MLP neurons of a small language model. Each row is named by its layer, matrix (down: output weights) and neuron, and shows model dimensions 16-111. Each number is 128 + 24 x the weight over its row's rms, rounded and kept within 0 to 255. Numbers have three digits each. A neuron's up and down rows have the sign that makes its largest values positive.
A block is one neuron, or neurons of one layer that tend to fire together. After each block is what it responds to, as a language model described it from the Wikipedia text at the highest values.

L4.down549:152108135145146143127132163181164152088144137117143127150139135106158138115156140124134165156132123118127122108114123154128116128112153133143102130097124135084136135096181154158162149103180119125152114112113133123115136085186137145099129106142164087145104144128115178147146146145119130109
L4.down674:122099122115133149115150134133122107118108073143133113142146141148159085140107130124112114110135129141132119143135115087127136121140135128120113124121168127101151136075162170151108102132089185139078190082167102138117118166134131130141142124140110160119134087155179147157125082148139131097
Repeated surname mentions. Final token of a person's surname when an article refers back to its subject, usually before 's, a comma or was, e.g. Saunders', Lee drove, Presley's.

L3.down35:156112179122114137140084137143134130198091116127114118101140086163139149119122141151127130160163134096109132094133123142141140190143128092110096154106147158112142086131091167157102119125136117175141133102107097151139123154105106151115138099135134126144134155051112145128104105171080114134
L3.down313:147155119144166161108173114084148098114156159088127185104140120135122148106163095156131157150183100133133166131142125119126136124127089154140105145122133133114149114173106168156139103104110112119130133123142104119115127142096109082141105109127163158098105092196158127088100120115113120113
L3.down409:145125151136114128109089108133123104134143131095147092130118121136126176151111104138098111118086147121151126139130169094143174144103160123069136125118122077085123136110154110153140083126116151163102103135139124148143134122131130130095153112145103097144155143149149152119125163145092119122
L3.down641:086150147157151173114178158190093155117140092168126120112172165111112149102131128128169157130109147167118081126148122155148141124143125125113188096114127106127123120134099143143153148122164155140103113168147134167132103099144148124118126123093130129134134146171145093117133138111101112130
L3.down667:133139142087101109142131100158135100117110123112147106110151111166177136138119099108104133128109121073121118092160146159151128112133120143124109112103126135085118112157122106120142172161095163125108128115133160161112130102159164109153154158145143113150160118206149115137126091122118119146
L3.down691:174158136163111129156133122162092102118129127111135145085130098142115121120154135141133147132116152107165142118139105103104129139128115149121087100141138131127179129147147116087118156123146130127207124124159117162091141102134101114144134144139094128169137106152131162128139129169177147100
L3.down759:115134138138139140073153126127111136156128153122100129097138110162108138104124126117108078075095143141104074121154068112149131123116118132143126110092187130155126097112108146135122118134111134127121112139132098118148146093134137121123169205131122168135098133166131135133107131125163171142
L3.down807:124113087168157097153142129161159133169137137086092110137144050184116126139105083155129149089147103117163112151123153081128119101137118130155137126134129124109132112072121126160127127180123119114128142130143160132126131184153096123139088143132172144155164101177210113130143129160157164108
Closing heading markers. Closing == or === markers ending wiki section headings such as ==History==, ===Teeth===, also closing quotes after titles like "Tina".

L4.down360:149162146143115118095088144103071129132135092152142128139099136147113122141135108113152123127083146122161114134115132159153144114126149137126172167140149108164122140103113085139120136136106114141143111115154131096107153124121167135177137135142101128144163137102139119142159141155139120137
L4.down530:158185116140105143156127134125102091120123110160113167153150113108158128122149125150125141120114159138107116149145108100120131058172165166113161164148112135094121115135143078156140130098137084128138126156095159094135135110122130161111122094137124153148125079153092166102163162147143149150
Section heading closers. Closing == or === markers ending Wikipedia section headings like ==Life==, ==Career==, ===Critical response===; weakly, colons after field labels.

L3.down399:143138115092123126170161152123161136145077149158150141093111142109158071129116146161093137136170102108144129133138132178115159124124138147139125158125135154085140100111153139101127149134126135132148102126101123113150087129103122107163093091141133146117135155063127122114124132115145176097
L3.down474:124135087153121162130092151105107112073125112116100121129116169115136129130130162145133164129157101083148141134138140108113131124127129114149141134115133133145077138137153112141126143140097160128160138120164144127108115134132132099150102129159103132100139135209147172106100071093138095088
L3.down498:163129114111123169116130127117120144115106136111132082122112179104126122155146117113124161131163129105103129149147166116098118118148165103096149080125130104135155106059159128151130145160109137086167113104103135115175127120124148095127128100149119132126151118052166101090154146109116105119
L3.down616:156127118131130138085089130133119141118085125076151150149096142093144093121130144126118133136163108107128141144141157133114114127138091141157136099107096137109121149068134166099178143140118096146120109151131156108153108094117118100140122137144133142136119099152145072132162126107106093120
L3.down733:117113122135106121131124120144130154091069156112133099135098137160131148141119130132079111143106111126108124131155166092099140172146136148193132099125113157132142122133151127140108114123093164146107096128128118124126120139146099102161121129129108151108097113108113116107107116104173104150
L3.down876:146143115114182149112155105143127159171071154129152140138135166097108125145174135127133165112107113136143124110137128115101137080133173134136137157083144111117140130064118168125106134148125138104136171099153166154124085146116152110167133121126136158097116149120166147111146101108115093136
L3.down907:126154132149134103141146118110138142126132171138120166114160195127148103139152129135124119129166128122165168165182126121154160118159168130147113121141164122141157123092125142109107173105123119139092113113110134153109143134130111123131173103113133146085117099154177144074162107175133094123
L3.down926:116149121111082130158128129157119151149114106119138115132118119147139091169110120164144143122146117091141095141154126134132103128156161120122148073116125153108130139102146147085150128139100108131096140152150164150127138121134140129123136091158161085161094119027146108129137110171106142117
Repeated name endings. Final word-piece of a multi-token proper name, usually a surname, repeated after its first mention, such as Gar-cia, Fas-ano, Ol-sen, Egg-en.

L3.down74:099137153111103135155107146173150108097148134155111141150117140139100155121135099134127088115131135165143114154128105115130109103158106166120102102174139110078111123124175124108126100100099171138140144160169143127160113118141119100173120128115116130148134106130131133145123092135158119134
L3.down99:132155111132118149136102135134110134120119104137131098106146119106127118160113094112137092127135168152137104162111121129141124172131087153159141160169102127108133124119111152129102120128110123139137093118163152109151123173101161121148122149148053122139118141033147146130126139129134156128
L3.down134:112122138102159138129124154116128191160141171100151109134109078115135101174141113137087190113140127097115093138168116115099091125110108138117102137077090114109102166108139121113144106120141105124128148143156160135131114130132126160075124102134110137164141147143142139146127127127133127115
L3.down250:132135119142117158144123178128116122107151126125091095164165102099105118137097115145147147125143075094123117139103132104161110159134129118143142150127153147116138099122106125076123111135125140150177126145092102134120157108152141135163140124065119107136140111125085142142139123153119113100
L3.down345:164150137130127117127111138077113141113114119119102157078093147136144121133113135091101134150161160175107127160145117112135135130104101111083120138101163142123100129092128198124146120132118144129117087128125109111162117101122140134144135140172115107157169098149141130098116115132134135123
L3.down564:123107114142123117095144136122111128150141143130112141147155140173161151176147129124111149137085136092152097136138137094101102078116154134119129166121116150154150104093141128102103095124112145132137138153090123107098133161100135124127130114163088126175138134182126114119132097159116129081
L3.down575:118134112126090190139118123108137148160134108133103131117113166132124160098096129142116149136149101116162128157135107124098156115141084109166124129111126120112102161137155090099139178141157116090143117116154166087080131080117144152124150149103156128145164136137090134111135163140124115116
L3.down710:114138125117162129105140129130094122133147113086104118144095141114144124146086170115113145110125082134139109122173107097098104136155154146143078081100147127187134147091108119129119119119133162093143178131137134105109122091130117138151103147119125203087131082040140122102130108130139116124
Quantifier and existential function words. Function words that complete fixed phrases: of after many, each, any or as; was, were or is after there; and the / and - separators in footballer career lists.

L7.down21:106142131132118108148103180111122100113142110115124105118128168123131103144146146109083145099119134112128118145131119137089120160136120110092119153108120172142141151157134139125136090117133124120126104152124172131126109126149127100115099116132119152112172117000136116114152115103108140125
L7.down134:086112154147130115114129135123165151111126147112103085126132151120123127098098092089132116102134119118087114094153129116115075157110105156116166128163093112116168114113122083112126125119136118119112144153145131137150124082116122129125138116118134126140113116065156132125117146124139164126
L7.down154:151111139109081112121143139098107132120138098113125060139157150130125139100124173084098143102106152122165110134090116145195116078134186156152143138081138153119172132105133119120129110088162082089121141128108133123101138142159134069157092161133078142104130137153133120093117137109169166125
L7.down238:123124141158157139152155162106154138132127170115138091115115166106144153119110137103137148073160118168090133102076132148099100097110111117097095123152136127117148166079133139162147151109130130098150132118117112127162125139144119141105134101134122119094133140179121096108148129102111120127
Infobox and table delimiters. Structural separators in footballer career lists and wiki tables, chiefly the slash before goals in "Team / 62 / (11)", plus leading dashes and pipes.

L3.down92:170176111106127107146144105124130143116162170117111127130128139100149130151103097126124111140117126136147138147086138117099103134135114145152159116159100147134135097125142108118162118148116148139142124138132113113181144104109102138136125107126166114122192135188116153148137111198152168086
L3.down120:179082168129125115101101119147126132112106108131141139095143146097131170100143158126134167132130093148125145113145114135099106147122134157091091133120154136103101131146124112154149135149107117137130157084121072121145100089109102080129116125143145147104121123162109136128103147103154173110
L3.down191:110119150112140130163121131090160168159124131091167148154138124141137111106145145140143112122108104110155162100135110125096131132094170137133170117148111139136143143118114133140132166108168096139120112134102145128090135149137132085134152131118140115116112105091127161134105111079159094121
L3.down224:167154134119133104081119136134108149181111127102137084167129140151142160189129153107117126184110072118157100161104128121105137128142134107126107126150135116132107158150140088174107162119115160159126123119140117070142071099152103136139105115118124094136131120124100132133108139116181141124
L3.down301:157095144134130123120139109121134082143117133104147120106114098119129149099129113124139115112128114123157147164121080094085136132123149137107119117158122086115122125155136091074125138110070126109156145157126111110151121146096108106170123111123134131127152099250125159134123165151160149151
L3.down312:169128101114129136107200145106084171137145120157128124144090149086113122115111144100146133110122134175130140166106130142143101113147103156096107118151120143125113129143115090112133141135140158136140157128140082069137154109117131111133119125082141101142148101090113118097124141101110143157
L3.down483:109119137089127128116153138155077128108149145126114125100157111147138164146111125100162147123141154139080128115150120157119114127109115103109141110164131130134107126095127186133103137130134082116128116130063128126093108116103139153141134145116115132112122145109073125126123129129119135110
L3.down838:138167150106149167119122170168113146092157110121099123122063114118133127138143165139150090134102121133130157147076107114135129143136099128100126061102139133097128094124145140129125105142096202130129102118145144164104114153091101103158103173103132121131147160164118134104162123086103190145
Narrative-opening prepositions. Prepositions that open a phrase right after a comma or sentence start in biographies and histories, mainly of after "son/daughter", plus after, following, under, through, by.

L7.down290:132123136141112145141113148134122146123128124135150139133140140154126105131144120086125131166111139131138155147108112095138101168160125118126134083069130159133160134164111124149109116119132151143195135162123103119137124133154137167133094132070162098124134093192109116112122117104096104152
L7.down467:108122124128127136157103125113074129148154141120126108108156154147108170150125154121140119136170086145163091124156123107094121137144140123149157132080131152190118131121171119152154083135123159132154141108106125143130117114179144136146170123095132080125106120138093126123136123127123142154
L7.down900:126093160106086118126129131145111139158140100128138139154140113111122113109136123144152126142143111122132091155154115135104123174184148142097140124095082121110133116101122145116129106119096140128168114129133131118103116100138115149159153149126113148110167135070120151146108125151143119136
L7.down996:083127152110129068152125131142177112115094093099145064111102159141131123143157104129125161101136099144169120136119115092071094127153143154131169157119136161135127124139157089113167128119107122141123125154092156150092112125170143177130106163129109128133157130090117106114115127119136116149
Circumstantial prepositions. Prepositions that open time or authority phrases, mostly before "the", such as under the command of, during, after, at the hands of.

L4.down874:113106111123129151096144118065115129132170113124163088077154106131118125141120095119118153114140092124114099168121127106114106137092126147145142163119128160119096148122116112104140130119126106109083154155111132136078139157168109144148144171109075155114106119128111095101105157127113087149
L4.down968:130100082149148119051122135122091149163127111121084111149120116157114128153153136112144127148140129130143128134135144067090143122109105136142109117176096115127120125111160134151151098121121150148068122118120129149109122159174134129085146115126129172119140113101123129124195098145145109115
Partitive and selection words. Words that pick members out of a group, mostly "of" after one/none/each/four and sentence-initial "Among", also some/these/those/all.

L4.down163:153132169111139154126167148132112114104120142081117127175119103138134110144134104163102120131167080107140101140158117133090130122154131143138157149106148129160123147168119124153129142124093152162037123108137154131159130131173142132104138140118136152142138099140142121104105112116163121119
L4.down258:146121169110134105155137131131120161100121159100105136084081125144114122121131089113128142132107128173149093100138142091122138108161151141119123114139097136119126105140135094122175121097111127113085154146138140113173144122120121083106134129149141160122138083119125081098107126140143126141
Clause-linking "after". Chiefly "after" opening a temporal or causal clause after a comma or date, plus following, because, since, due to.

L7.down123:105112109080121160136133163139124126156097113126175115134095150130155112115125103145137109072133169137136130138176126134110115146161128150111104138118091164159127174103122133159122106118100113139122166137113104113142147128142128138107114106119119107114148124083111123131126097121091123116
L7.down165:164083142106142132125130109158143159144144175100160125093106140096158116117139117108114153169167105147095113154167156110133091123158115126119122096142130136136140147076188116111121131105097102118119154116133101119090113107146129147167151092106134120087167085173165157115159114122139114143
L7.down679:138098112113102097127123150093152133164141097122137109161131141086170156170122095135145121168131106131145100102107147149125144132145142109136109119087119132125121120079166159150130120104113094140152120142127123143156142131147131175122116113132120133130123152107119045118158142086114134108
L7.down872:158104169123104171105136168135124112105158157152147137146101177085112148156113156112114125112142146132144106148128143163150121155155140112104134142104164127119127158103112142137090089122111150144083134107116103154110101131184127132136151108116173128119131138091115091134164134123105131151
Sentence-subject surnames. The surname or its final word piece naming a previously introduced person, starting a new sentence as its subject, e.g. Short, Banerjee, Connor-s; also he/she, and some place-name endings.